config.toml
n_layer = 13
d_model = 256
n_head = 2
n_kv_head = 2
head_dim = 128
d_mlp = 1024
vocab_size = 4204
activation = "tanh_gelu"
norm = "layernorm"
norm_place = "pre"
norm_eps = 1e-05
positions = "learned"
qk_norm = false
attn_scale = 0.0884
bias = "all"
tie_embeddings = true
parallel_block = false
init = "normal"
init_std_qkv = 0.0274
init_std_o = 0.00537
init_std_up = 0.0274
init_std_down = 0.00537
optimizer = "muon_variant"
lr = 0.0143
lr_mult_down = 0.7
beta1 = 0.9
lr_head = 0.0086
grad_clip = 1.0
warmup_steps = 200
schedule = "cos"
final_lr_fraction = 0.1
batch_tokens = 65536
seq_len = 768
doc_mask = true
train_tokens = 330400000
steps = 5042
dataset = "wikipedia_en"
MLP neurons of a small language model. Each row is named by its layer, matrix (up: input weights) and neuron, and shows model dimensions 32-223. Each number is 500 + 50 x the weight over its row's rms, rounded and kept within 0 to 999. Numbers have three digits each.
Before each neuron's rows, "fires after" lists the tokens most often just before its 100 highest values on Wikipedia text that the model never trained on.

fires after: ",", ".", " \"", "\n\n", " (", "\n"
L6.up505:380407573458483491560428532409545483574486442476447503583524522473550598460484516502570483506479555531536470489512514524454402513471489411538557478477565531589482472462492420452502520459522463464635523508466550519516539395467474467496528428518506432493426456467574513496428567454460427492502422527436609482535560419555567506465509542576593532463489560473519485499507535528499458436513469535491442525500505499527532403505480494506471496520560539369435506588582571472417457505547527529539599492491418494452522451487498524463512583443530502463502373457552448477492547468442469563

fires after: " ", " |"
L4.up919:461543398423587450497507460510554492541454421521567451596453507436491580538419524435511561500515586524523499432470409412573497474485615529500502438430598479465438447524499460425502518449444466523541542489543535450477377484464484460510527500429558499498542402540438476455431499548563501515442525542504577482528469428543528549469553566604603539499512475573595460466468454532477464526487560482461463501492579413463482476595455590425493498527433647572441463534527559507506491484483508553408517452553521552543543413606560446434502545543433585555452565474388434505517539519526452547

fires after: " V", ".", " v", ",", " and", "erm"
L8.up816:536436450528525489545479519437458579528545492496599521582545539438441477506495518581485423430604518469501507539500573487464507554529461489468461532490531498512508536482526519482521522497461504487600557479455524499522476428563528468513565498557458603458417491433547392547390547539494441475416513472466476452415432431517495397498474569604515446492589526455538497443553457440494490439505548486469551446476500472467544447549503532510509520552563463450540390465560480450499515625542531375433541331481510487466508446522442578475504439462508520643562490557504561594455517522466635510

fires after: ",", " W", ".", " and", "W"
L8.up329:455453560469444571488434545498527591465609422492437477565548482461508498470475654470518560466463503454547451576449486566480496507512460512529472512408524504588507487559529552505449476457514545470560456490495480543600577545609575460547493466496516526486543445469569576518508492432489518410487471502523493430534467516492443435533548541511486552535505422539448572400515480485466559533479394556380471388537506430460577556477503458550546483572516504519547558535508636478465414448437448560467523438483552494470494465520527527504501455471520558424425423454453566530513493462519403477

fires after: "1", "8", "0", "3", "4"
L8.up245:458513585585471457440497450435513433427531503408452563510535512506532493505477578523595516474449513491543438514473521485446549541507545490487510473530543472533529471499493484455539480550468617495501490495448479543518425502520454532469488531530562541549421426544462469488545558606452536436509469545464494452466484537482582495534525464584403504411539429468449568561509482462524474548468514594494447581412520445464487455484517499498546552473533469450465522521479507526459512474572536466357526354429446565437540583549471527518497543486493605477462529446507568480529487528490499632

fires after: "|", "A", " a", "-", " and", "C"
L3.up22:516555553539500497402449478496618559582400513440581409517507505473483491530534551474468441573545496440451512509523584521476475569535537483521569499520476442531579651502463501511484528464377508514466488555462491420571468556558468553525484456527495484500423487492592435457480567497517530543475498410472571482479583535449521531494402553503525529582570471467444522490545493512375523514410484510524560438424459518578519498516524374505569562507517477586456487516552548348512486521501450449533494405574452523398456455558511450557565479463497577535500476456499458435471547507505419449

fires after: " G", " E", " St", " S", " bre", " L"
L4.up316:441579544448535466528509453458497402556449536506510519559520575443500474501417615494410428446515556408495450466503476497468491521550396477397528426469528469511578498485438494554409541495443491603505518513449490462553571521622487492529478453505513408514459578499522490558480453500509488489497501468483464563534475535494476503488503455447527559483553458592465526446440510521489420551413407645508493508517446461517562621625521483549501482491520387469438524549450444454542550513545496589517519544541541429624429541542535379496576474500486544467462605516467491563459450449565491569

fires after: "0", "2", "9", "8", " pl", "7"
L3.up946:483513562545481488377575557538428549398518492562495549482448476474541555409437506487480514448512561585454517543511408487435445513452546514411451518550378394477530507504535513434516492484567456589515457586456527534482485563457424572444499495543491556583423410514543467452501414454473577519503502455507537491403446500541529405473498396450462544481539415465547488478601447561447443458529573475531562500455454480539524454577554520484532582515558524434589502539535429543542526513513460480382513520454463536516535546530516586525455577551426499573500495528501497495406541595513480549

fires after: "0", "1", "3", "7", "8", "9"
L6.up54:460511516541434433477593479509395499538526495400460567398476480545443493526522580613475554530528390526454472517400579539529532599517400525521499597593503506557595471594491610542413459465471515504435428504420498537522559537466516476463538554555428484500490553461453514593516535499527470484527536553523431443482479558508558514490514386464439496468503490475417597467426404474538419590530494519477499500424541497451579548518485523525496478465493491445625500470452559522562509620557625524445492410477514453442576536506483561492517513535443459490512478598588461470492519560472553479

fires after: "2", " ", "1"
L8.up890:543415449506395504537474453497450514529489441502486501583438462501607467513487529483454446515530498496508555588505473573472504464486460503504544514426455477416441516566597515399501544481431449623521413510474515449521511504536512552508403520489456486535480522562442452470514629512502578636543506521413436585442484534545542549481533492441526568514560435373388449478484472575467452548378522478420496552448615465417555550495474522462519520497500485568441477525553471515496509504491483494456515455573460661444469533536626424544427560500506514432518503567446592540440531498488515492

fires after: "2", "0", "1", "8", " Olymp", "7"
L8.up10:488511544457471510445535472467552445574429544481412621526411472667490475423472519557491506588545472542479554577459483420488463636509477432544463513487538515552511450481513600500476484498507360527382416426398443541551516528618525479499557465461564521493535570528472433552541465481508486540521530552558436410584540514510529493558444478487506508419507476536469606454387464460534481520498524489481482477492550465446446532564529508481524468464521535593602505437415511499392540519459481523389522505493419506508496583482521501540524515527539438542504488584513493630469506551436529554

fires after: ".", "1", " ", " (", "3", "5"
L2.up730:577482481501565544438482466456588430537477485478474493489406446436540477531455546484523539481475597462521497521508554483510517453376517571501524540546540414433550457561495525403531488489492479563562560412557397521533503499463573572539501558439437480522527426460492521458447518582485466546465440478543577483420560529479495470519507505648541474466593421484550469442528484456581451486535499488547507471504514444471511496447449517425498517475463518520417493501479561452459600547427462489405580595540442528443466464539446527468479558506479561411541485504399469420498565517516493508

fires after: " |", "0", "1", "ro"
L10.up806:598528477460464561542451484441485518557484453418556405403505545509470443492514476476453510508598459561522505490542538538518478434502472525510468471396546610509452585464549516502516427609460462396565389480365503453546517550511591591473555447536479529471439569492480517533551528513440455511507536396531441546449581501521514591459537548549392496519557467496595548474562517548547470481573532482542494517426477474439499393476503465534470514485407601505370558505490503508559469476521575501506493506480486520506588508537422512425463500428440539491495480529496492533562512453572500507

fires after: "\n\n", ")\n\n", ":", " |\n"
L2.up163:500518567450512466517513512478519588375496440564492544533515569631577472486481558542562449553525480453552439483567487493582470463508465447399436568564477475428518491468589407421495562514593490512482560500488487481523514485464461520569453441632491523360517532514561533439585455466507461487564550498601419532433535516502459556507481529450438458431487482579453432497456534513499547505451360433429559549483452495500494537455483513402466470504551464544445554572513496563512444532553524460408520486533544461458504536501518445568485517452520560504590552420457488437600551431557507471

fires after: " |", "%", " ISBN", " Years", " /", " football"
L3.up206:463504418506572461522481575476442458544555454449540490509461427466508493509469433474545513430522552514482481496442509544506452450470501495493401434458508490531462640515521493476511421483528491518468462514565516454530518487521487407600352484580500559552598483450486413540477574556514550543517548481480540513469479605525525516503489408515447589506514445424485465474562507507577424485542475397560519457414443430499411537519556585534502478486434527463490448616527443482605528614583477475537501577531446400496492483496523493500517611534494502507473538457563524452551430518543500570

fires after: "2", " in", " late", " and", " the"
L10.up882:507504472460487489497518480487459461457494448583450427473436458568547544497538555442487453483474571480537552350545442487543511469590558522494526532446448576475507577455440415513528427493483443605491460441501494533491503595598549496419416513500492487458500537535534590528497423526514490495534483546476485550549545519437532486511485544576553463444574456444414484515552598505344535496467625488427477467449506481476520549569535518412508544564463512527386469455517429542520532493522470565493452533547496521521467514438521471481470457488553495483555507448459473536525485511503577597

fires after: "1", " ", "2", " (", ",", "9"
L8.up277:439592435407512448575484490448560514583398503553480501460472487513565536518518476516506523507467592482432514490410501482481489517486501419564518502408599547359531476508535487507514450497541453430543537498518542512522401507603485538494503447510591434508501440556533477480464479535445457536466523452547561514513449464535550487449520470541483473539571476546441466486563531421414541534515429512530476530530408449528496523460395466480471514508542489441453547556469513529547478477483420535442467498501609544565457388659521529541503478497518580485465586540531542595519469487465555451

fires after: "1", "0", " L", " ", " l"
L8.up250:622584442505581469522465456530529481562532461500561408417568548556492494513504520470569505525503615524459481469502481588612418449502376489452517458493487452519438473440557498551500522488560438498586484475525509523516556542431557544499479516505508442515568503567515476491508502534459550530527427412474420529466457565561450590494467472468524431555484560496497474495449495499531433558410413463537502483492510480556454569472470556555539549558551551514452439540447554434533529492412458417557532559521453535500597400519516380475519533474511482449547502478440543459406453597506483504

fires after: ",", " in", " and", "ally"
L6.up267:436495464539477522463518489472525463505576487469546446550561538537473454542500637603467434505564498433448562509431529499535534591491515555453533440426504463514510541436520471510516453537464540498553531545482458597466443455567413511487543461425486504511367442487420464515464474499533549453466498522484557540517479442513481494525445562551500524438505553440568465473500504500522546454538527418523453492496537458540516513485522533519467516639516476486479448443526475447416524425568478594515463464549489474433584500493503534482561484461499565639502407508556456603553576579463417515

fires after: "6", "2", "4", "0", "5"
L10.up1007:380427524409591452486442525443472529509432455528483560518512539481489499540465482492534500466531527510473515538501501529515534553586462530502539504497464459504437493491513559482486422491464467556603521620567432475528511458445405463476570528527454479554471584507450497463477504590483529551524566565640465561451466515468467494515678472462492530476575420510468546443525459434517431529444491425479498426507469470472568500529507499531567465487466475519573515448541491477456485541422543579528546415456506521454490470491456495495451465534599482472432436610522609502530511520492536570

fires after: " p", " m", " v", " sp", "G", " par"
L3.up844:554514459455462554503503431509545457475429486605427560451510417509500490498568494411475502493477526424591409468442509509496535507445413499548511520504487475532460503460547472394503517455501605508416525527613531565565494503552515440567586575524514535420596496407503541549539447459546549493570436463580510432490496501431464458515555492515509499472493479523479363390454444505502381530456501531547505549423499503502458504446576582498541496491399500466531553495454494472496474569504440499405450561542510532530511566675356524422611588472531472453470551517524490534522501448523548509

fires after: " E", "E", ".S", " R", " L", " S"
L4.up851:539529430598491357511500528433509448537466478557498507537507511393466470507606484575455499452486515614524527516471486500452490484398475567545410406481460462556563492464502533459426482545470566591511448508406534473476474488535643530486476479550514571523540435509537482474508554504442450479429464491391567511388562519535550503442523520568523528433546484568476406436483541481553549458467535556491533533530445515498516548526455516607438505383427576553458537533501568523541471529535462535533520566501526512479472448522512545481544484588504496584409586452460546554506510580535440500

fires after: "1", "0", "2", "8", " K"
L8.up939:556457495446449472446564578566439538535457451480522534459442475500528434459573531520421470491496455523520526499576584491584518568469538473457538469553499499491466527520592541405504508420555472521442540561503547538519512502477503461506506470536483528365618454535526498520534483520383575479552374494490465484446491618545407490447464389566558523503575513522520465537498466573525542561492473471422462542515575410507470610501517462488591496486496422562547488571522436490506515363481486473498457430422428491490644538595539576574525556535557611461451490441562470596437541481477513502

fires after: "0", "2", "5", " y", "6", "3"
L8.up162:479568516478397377517505480464577604428527485435422513440478500626467480518476499566455489589508519466436552384504578425453570561490434484479506512514471470406538431521468580570532354471519561517474523479493542573516528493511452475483529454466415526555538496554430517476531579498584486508434478454572489489537535611514425521544493472481525527386454492425425516483505468559470521572552506514543401450489531479429454516445496548583505501428525541533485487551542489507526623545473543542500438453493563543339516537378513609529553459444497469430420508530562482477516481581508583462

fires after: "0", "2", "3", "9", "6"
L6.up211:576451586542494501443357563529489574555500501496554528474505428525478559528504578634532554589484502600492506458430456503526505488396472551450520415543472443443494523524468540487489475487531393535488449557504428498462548461477429465540600437540476571574488548502457477506488548517505451510453554520486469533488497525454519416508420420424500518488537545502495494482472505543477476628521541496454423512534474485458495450455527534437546466487530490528579488436527467537427564523413458465493523457542477442412510590455454584388553442539540486493565469515533570484543467560446537548

fires after: " ", "-", "–", " dis", " (", "."
L4.up1000:491457436535433477454506564551543530545424476505533479603586477512516577534456403539570404496432571450539471506523421529492439472534576504469455435471504508462449533498507507510509635543521491472471562440582412488450519448414469503552452470514561505492484499542520590495454507524404433527453434525474459552490482528471476412499506539592542470577511486548547485421609509438505606516478519503611503458444469454562536438475619462524476432503503614576385520499463538491501484472490528404430511541574452550477496453510539437422573560505558628446577461532473564484466533465546465515

fires after: ".", "\".", ",", ".\n\n"
L4.up878:500447486483496609463513476589356541426426494403555533585517416573575541530562557432467585502470518481463572360513569460467424454514513455542476554512531461555421497534498533483484501477458401526478490519425485501541448414494454512467557548539499508436477457435527486487584418534562605496515524468484515481520451508477449514500499541571556583413480560523471506471548478589608516575475525526465540497517518569519512478473479431578451481528537458490605562521488439533415568571513462501492523488470446439493532488523561460430325500564457583513444450541503495416492494473510513575

fires after: "9", "1", " ", "2"
L8.up366:446513561505456521474477496509451492581454516504506560410475475470560478510522502352520532574585519532522497476499432577522538580410610476547548600541529415534418508437460499512513535543471426462534471531484430460468540439468422509449492518463373524537472547628596429512532550560499519544478556401457480511530520506513427420534509473614570435529540493553508530550622568543513452527448436475415519433447493508530525564477452549525458529460506476455557463543381573506508534426494508535534516480428520461537417545499444440514444504474496485451560515503485524387435557529497551427

fires after: "0", "7", "1", "ust", "os", " T"
L4.up940:479445509539516452489460554479508493567479505489415481441452388478460527402520535489488582609523464608532544590489462521461504636509413550542543506465477389541484510484415509454462499482529550526474425404507466568450455452505492567505554478513529485541396541522498550535557425566452441493525511463532518511481456496549404537517471429500472540488491469461483527523556529464520511474442528535483525449471496485471506547508513506438575463542562463461573458556532469501449544451536459523451607600468601547536496526504351528535461441519543491587457570451448523452516489560575533590

fires after: ".", " Year", "#", "2", "4", " "
L4.up322:427558516502556534477470488493484583522420513514420502567524548449472515540542485567507462465479507426510457534514539591484454500496583541475386514459531516559539479600471475555512473562441576531603502550527522460478592538496433515417509374432531514530516394563554563503419507497477410478536458509478527513491565551483582403532520489465537536394503488519534410533501508502456497503583546434491418509492476492496497466537442548542484491442539546539464490512474421526513498659488470411448441366534464403515408575471411498501389469588445569469503497559581505477513497546545516549

fires after: "|", "\n\n", " ", "-", "="
L3.up505:554515464450510528510526599524559638512442541488567465479488569500530436463473437452538469430493527459470444522543478531481457494402448426481587521511497504465436551432463506552436550548511378506514515511526490608560471565478456595540550506542514501581445491507495566491522538505497490482460477512537471577397472569455502483426502450522520537500446439508557497540392587515592449485497459506532477427463475512491493481461546494430544408443554508568439477529424506502515543496531489507423683544452507428577502417516579397562490546433522494542452525561386473492448441429565579521

fires after: " ", "1"
L8.up438:595506415571518561516476619507596517553463560493513471409516427504544560438500474590565495512610516543525519519491579478483450462498531479506424498418552504478512498510539476546524592414523494434508511487449504495521502502560521517504477482550515388518463510562526480541476549523427464506463561404476527461551578410485501637542455464618403484528541446504455410456484580537534522528476462598488537516489436472581462412436516465536532519456515489533449454493512439470449424486604455506528575513468520438479482477512496539398521455537426533508511565505472439464462432429558443464

fires after: " ", "–", "-", " the", " a"
L10.up677:478539468551636502452526549424515612499547356504568562581619467533506520430454469522508514481489520469583454550519572431537522541484521512553496497482516439503421541547455496450506420435427418513383515531510394480485542468437524555402474482435513535579548469549530559606503463515508571557452474505544407625478561509492498364483498531465569515480467450555543535654488494500381470495486462529495440580465578521521582539509566567486447458492568480573374482533477531509508570470490422524514506482501516465409567388463580441537559494506517504549456477420441487513449528420486478447

fires after: "1", "0", "2", " current", "–", " there"
L3.up860:483354411536458515504535583436412437499533516464474542507425471558497547497520600538473617450491496489530571482584479513488389510403610464474469451519502461501437484513451528487591491452449473457484507435583461520440583499541582531534589514414499515417476426543535493529477559505453470519413463488410484452510446611578575498476569433511452527480510495485625547457462533492447588507547537517484564518412594472555446490492392507486574495563457439537508569490562497409431492449446455539461476468421503528549398576525527589423534442523535571501427530498539548514518477486552538446

fires after: " the", " The", " his", " spe", " its", " U"
L3.up293:369456529582525379563574529488613538543585533489503580458530515466493533579556490493582529491509567538455464570527570478526478613398438490509523478487500559538434545477549510550427511535551489485561445527512547502515463580481532402531497464530498579402456483411613541476540554538522403525548533514511500491482524494384476453518591458480511386549494595443552549517525505464414516494569462537394553610464476429538474541480518473521369481454567530516530540498568498488516478554510498468540473474541459543354483489503571432453579459566439538466560477386518521437470471471570531554

fires after: " the", " and", " a", " to"
L8.up888:556434491510484443490576600472551448549515476508535506519462521509517394471506551472532457529521573448521494451563535541478518496544585529520572411490499468566482478520428520570481463474428485460464450525466534551558494476489494546518460401495467538507481436579468470509413552541464561459460451517466520489512447538507582468596512578482552546483539479378506412426611485497419538441448579513464542525418492433522615547513495539541468541603439478548508553429399500509501522485432506422562537457508504513488465522464548553469619494539566574539461482554409486537525430458561540468

fires after: " N", " W", "N", " E", "W", " S"
L3.up810:475556565442567408493429441404577503527503508577570534574608487429519543578533542527455451528517562532492499476507413479510481575427406421483499517418446449500471557482529506523454533484474415574593461520476512497543518466503433513499579457473465448607582482460507453477504512530514472507434494476542513486496522507563554395515488462521570501444531494515415446456498489475471535407457438529437452553478456593469497394560433431569425531480553479528499562570470545508444465553403500477476492481504515556518522545460563440546432441569473387504536584487479449525523501507553490489

fires after: "1", " to"
L8.up580:464499420506424493488595533389503562495529540497631500535529492425517603463496443519631552556466550461493503455529437396501524389442510532444365490506530498521507528384447491521585499481519510441543574623515480473436519585491503479493519570502544503512480527525563522508457422446420476588452458395499461492516469511467486482476553472469545517582586425522564599497588502531510522576492442507494543474499537485572493546433494567579468569515527449559528495534448467583539520501522487481546486505447453483470565450493572495446517472475553480466446403486479450479451550528545514535

fires after: "8", "7", "5", "3", "2", "0"
L4.up302:526524532551491586463468497554505491419509616470445552451499474517559489438477475472459594633559521510419541539531483496494544567390449387507484494493373457444489539539444513594505525484498480492601500449506402589362513506558465489418479593474494464605412565536483462512455506478402466427555457439475526467569460495494510522510558502591492535459540557407509553504493490543514534430486532485458440539462508462519442523547459567511445553476618454494554523562469466460455478417498561556443497493457514508495454556591437583481432527518502446523554539533549528525517474438498519523

fires after: ",", ".", "ol", " but"
L8.up793:491535442547535533544534494435437475574593444463562436484463399514488487588530507386537536558460482435413512460526576473472376517503529480489539537630434441504500442530540440529507502536362508419486505501414419508473479546557467546460580461517517405526493532496576536526507518548527487482436467537533570554541384463629491468462478470476553567448586514520496507497497539515483553468495544466496483442452591631526540540509494396538483519426556493523441549522413526471392624557432532512520492536542432490505571495537454515442508480436495461490490524480508531424455432455497480501

fires after: " ", " August", " May", " Br", "2", "1"
L3.up892:481563432487561456443548453530485503535508400604575447538513606453440483500469489461572596550521552544490518615535503514491462456537455438540549561448540447521520448402505464504526583517475427447604502476577498501580524459482465609500497501494550503476610439463552436443495473480557575480428491423524533422413494451491494519515498478578423542432610453535438441499529478597517511422485457542474495526554467487539486561576434535427435569510542540513523486520561406439475437478413506479533560508476504550559507422549515436376421523426440539402492519489460463546530593561462545474

fires after: " and", " that", ",", " where", " but", " And"
L4.up881:489431509456494475556438503390419437502578429438498518509536491489500483514505521478467546552524537549453446475466590579546489567480450425532474519396439507539591517559535577439575580500417537496572538452527373520484485488478486486481491517470518537592450445544473572437482524520473626452466457480479584532498465427553572455565503471563473493535585490531485457506494517478550477490468482499356448488525478482499537481491547486561515524503549506532429535524506428480470503547494514537526531382446486570473519472508440534503525452475481530504584507475541474574473474430461435563

fires after: " |", "1", "0", "2", "3", " —;"
L4.up157:488453443493458516524523451414556540416525534465449536503478568603468488528460363611531523440504484512396495546484568556541496502439510509581445517549557467498542490564532509461529472481493497406451499506470473445475536600345447440470516537510582450515479518472456597484480477538511476602421521535477456459539534533496487428518484558422596397543502436472433572469472425438524513421535512552477507422488421510481567521654507539627456481462465442433506617471498514452577535574478533546527529495466450520497483449440491549488520602498447453549602558463454537439570499513497484500

fires after: ",", "9", "5", "6", "2"
L8.up844:468534464492514595621533448456409509563582480510406526446442412513547495525479388463582527523479560555521493562467429432457508464542537416563481475514486504524427474460491434444565515492512505490482392444617519517406507438483491592467435481518492525532493563546424507581476489513509521437516458426517429619572460507538516515567493462535504534425536465412570506425512475443553484453510500522453505481464507524532413509518594575441531588485491479553566497541474530455445520385548520520431505532460472555567544563531439455560488389465550522490622562496465575443480491558536511516

fires after: "1", "2", " "
L6.up435:452549413492444501373574577491508562582468421564551426544494479508568530521549482488479545435359604506513481514556418486525542444441538528480478493483530443516467488392539364470559567451528488515569492463573503533569521525502537543504550465418528477485551551508460465482385437515564601516464544456582514526454566602523481531437523508481542567533557489549625452405489500512459390512518465482506471436490510478553527572401458503507466511463458487438445508491471473502460472447489487451525491515523473433494459410501538473628461490478478521476458502461452555489539534585500561604

fires after: "–", "2", "0", "1", "S"
L8.up33:500589491478478441494547455473482492493535440511513473594552432464553446499549455492444510537500488431572492384541491523523449494533510454487557445501432485491508532487406484455494510548443451576474498506426506519480601557514576493513577544495483637394541496475498471411459596548541460468555496514478528498428461519497493563425531508478536604514628464514510501551548459550533576480440418408444449438411498477567464477493524457455490515443489482522496511462480568457530638469478534389402494500553440559479494477591537535608552503612356538516496559496545581510553560451495453465

fires after: " ", "1", "2", " mid"
L4.up528:443527491460476479464533497480490483536553495498557477534461494484535496550478505529555466584572482470508536567558394503470499525526512476511488567359549396477428541425632470434518577573589461471633480475488543453483476434518484545468397517451592520485498608431489443477499492494485514534414499529530505492423401565499399473482517520566566574493520530471455412410490507531459520484490484466477534534475461514532591535445440486496474561578437414448535541454447504562558496495540551579666448576484516601560451435645438450489528509397461529459481460531420513559516540526517470522

fires after: "\n\n", "-", " were", ")\n\n", ",", ";"
L2.up154:463565530507464518568475477404562490526413465479388539471530566503472496435440513669538484550482487471533492528531536481504507525489502619543474484530533518504527501406515443374452492558439524498568552597464548524581468469513524485531532394486528453542514533465583562533512462503406500476464534529486543494459447542529561543489558495481545464488438548568568534495495540539549553526490330556405513411526443534483559501485479486526512475517446511455518409577456513550439437497551538372418511483478511548517465480530484546502570476534490525457584517463518495505486526473566447534

fires after: "1", "2", "0", "5", "3", "4"
L3.up174:453519492464454528573514563566501539476522533436434519465523447506467507486476476609512565499515541598492526497531571498472490479522407465565432511488436402584502487609387521530520379543533579466572496574548500543544487460634540583467553551518418473519430475490505484425448446525423393519451528494417499494505555475474488417486528435537407572472487553457494478497528539550454494456543587454535559518403535431464491534564514579493496520451547455422540574519521394421422610557458433541466560442536542439554494589587473509530473529558523511540487499431528407488485471488465571416

fires after: " ", "1", "3", " |", "5", "4"
L8.up212:495494548411515507436376490514494457391458584501495542594506522467475491544491558487553445454499568396508481434531508403491508477428365402527427464419410523474486533577520557480541498523637472557423474479512457562506515489552491475482571464540613461506496527559459534512508469528445573500511470511476483494512499469408587557498486488425477542480495406541473564541401492466480455458476505432520457463466414575507433496538521546565494546473588537514548514503543514433474609503489436574479631469531495510419423454473560520521502449570521590388417518428492570495545508503524614559

fires after: " V", "v", " v", " m", " adv", " em"
L10.up96:617572487460537498506567474393532563448377476524570486369589551537516403496579535489559575500526490373477437549423390611486467551475451510424444543480485510498520469451558432543546461491524489476416491574543542517515458553442582520518530429532478508589473488527522526564494523485468472442517455499481560554592517456511487505473427540571529581551521483543567411513515584530521501544495416409516613527466416587499463510448423534460595497563483457505525464413408602487490491580471546456461491416530498416435453492512455475372522539499551517516468507444483548535495397440462622498

fires after: " |", " ", "|", " Silver", "et", " /"
L8.up256:423514453457441550537525449472449490512639513475576498484388401549496481569477467565472518496479493573512444572588406419480533546542516528488428501573412546493591510531526448397388576493566494528465498448558533466521560512519462447523506503543519530441537550511553479512488501543465511567582523448404503416449522475530581537474509497558451553468553444481441537481397485553534425462583483441518498476401467502549481513591560530551462476447419498574568504449497528470477522552528526444467600446548519480416461428508512447539521490579449566523411556463471484405451478594528431541

fires after: " |", ";", " ", ","
L4.up450:502519499636525496484535468494416416489482433471572473353499519478436430580503605493498414568476597444431567488477461440447499511514536503496526545428449436495462574454571336506563464519591473518464581507555583458510505482504505497526520566478431502538423552459497556420436498509440608479467510468519466412544546524544538522691518485448555477428590509483489490527540630487461479456493419550558545484519512390460433553535544503540566503472516608501452502545600476506367411493547519507536496495507513508498510433523567426491477548581542455501421441466494527579509525610521523492

fires after: "3", "4", " over", "5", " \"", " F"
L10.up60:532489521453538517442463531464548553384534478517395599404568530409442540475533528552648493412500567404477534504488599496517484531496574434442464436439475464422536526479598483549533495477466556476526498508555436523543500500411496480503477499492433429541484519487535487536447499551505503518594521527618532592457524526515574449439518576408597496472499480537491439473510480494488475502476515512487526441466520546462578527391492648466380532496486509451407465536564536452451462467436606541560448448472515538515421495555598487554491481549594566386428470474559424456527550470443507588

fires after: ".", "0", "1", "5", "2"
L4.up765:552425503585462473510525580530467592477546475481418527495509555425461451505485397518433542474532473500493504496472454451539504504369543559437523559562567509480561494585541496499439465489510579500487447468529504471513582566407583462521578453478505518451509339461414526514459439411520479531431509534398514547463527466532527406549508535551538500422556525480538564480590605541471475445536343421460481538492442519457541502442479570468534466458492456540446480534491454436587549570464480425430578512615531479494447453515484569549514547507451510563505570537483509491533394504443469440

fires after: " O", " the", " o", " an", " The", " e"
L4.up998:429491515451478354434525530400531523525506460462547494484571472459510529563493503540402456555539458649470517422500455481557447535484478465436481518507647490537454583446550507589510436462508433512511503395483495501433555513526472533503514508480486555472485495527447549479499496523545444520589524476466480469506549511496462454494506500478495404437525561518569560430563490560383551559429479532510570516466568553554454508538470537499554459531504518498457472524551429547423565518517518397541500487569571515398526430553483418421542505596449491470570450468383502458476568399514519481

fires after: "1", "0", "3", "7", "2"
L4.up955:489525547609474419472522531519452562493478536442473560521484427452471459482557467536462483539475457474463597513508589536496487514471396542519449512528454449411482447451539543494573390487518556521479504502490486525441532515584536415477600457532450489482427558471462434475534481455476489457548561428374498518476556536442502441537561407504420570492479525451486540559466441609527469509520554478518461513455533445574601531516422533532465481510608571500572448472529482407486548546532456575571598482495447520386527630583454651437499496549555469548472516542479533553503474597551503509

fires after: "1", " |", "9"
L10.up1002:510389438529458471514494515523514473442480423477507529472375433544541492418545579503480494509413513498476512496442567576472601478551524462519467486530451473459491494547540443539476458571438556457517497485528512602426431487455517547543444529582441416475558548590495539544460437536508501531442475563520509437586511509495540440517449455469561521524496587476549466443506528512418429507446505564424552478521575511543546589459544499478561455535551546595495549477547428493438501566477492506499471500546543436559541480474477368453523502523476469471492456462462389538468491545528518460

fires after: "0", " g", " Fed", " gen", "8", "tern"
L6.up442:510467484609503450441513467546511456487404497516453462535582397486508517429499531453472566489497455467482492514515488588527555456402498437537505461405533532533491501512506490456448397545433492434508450481585554470489539459481531489536473570630438487494531448415511441502567463535417519491545385519469543494524555557569481492488511353500509488550493486542522524494457468449515523452565544500581528524453402530612510507508507542547501542470480463517525554532532430442538488412487502421356449485509527456526538572580441580487543557436552511410489521517458588484477431500406475484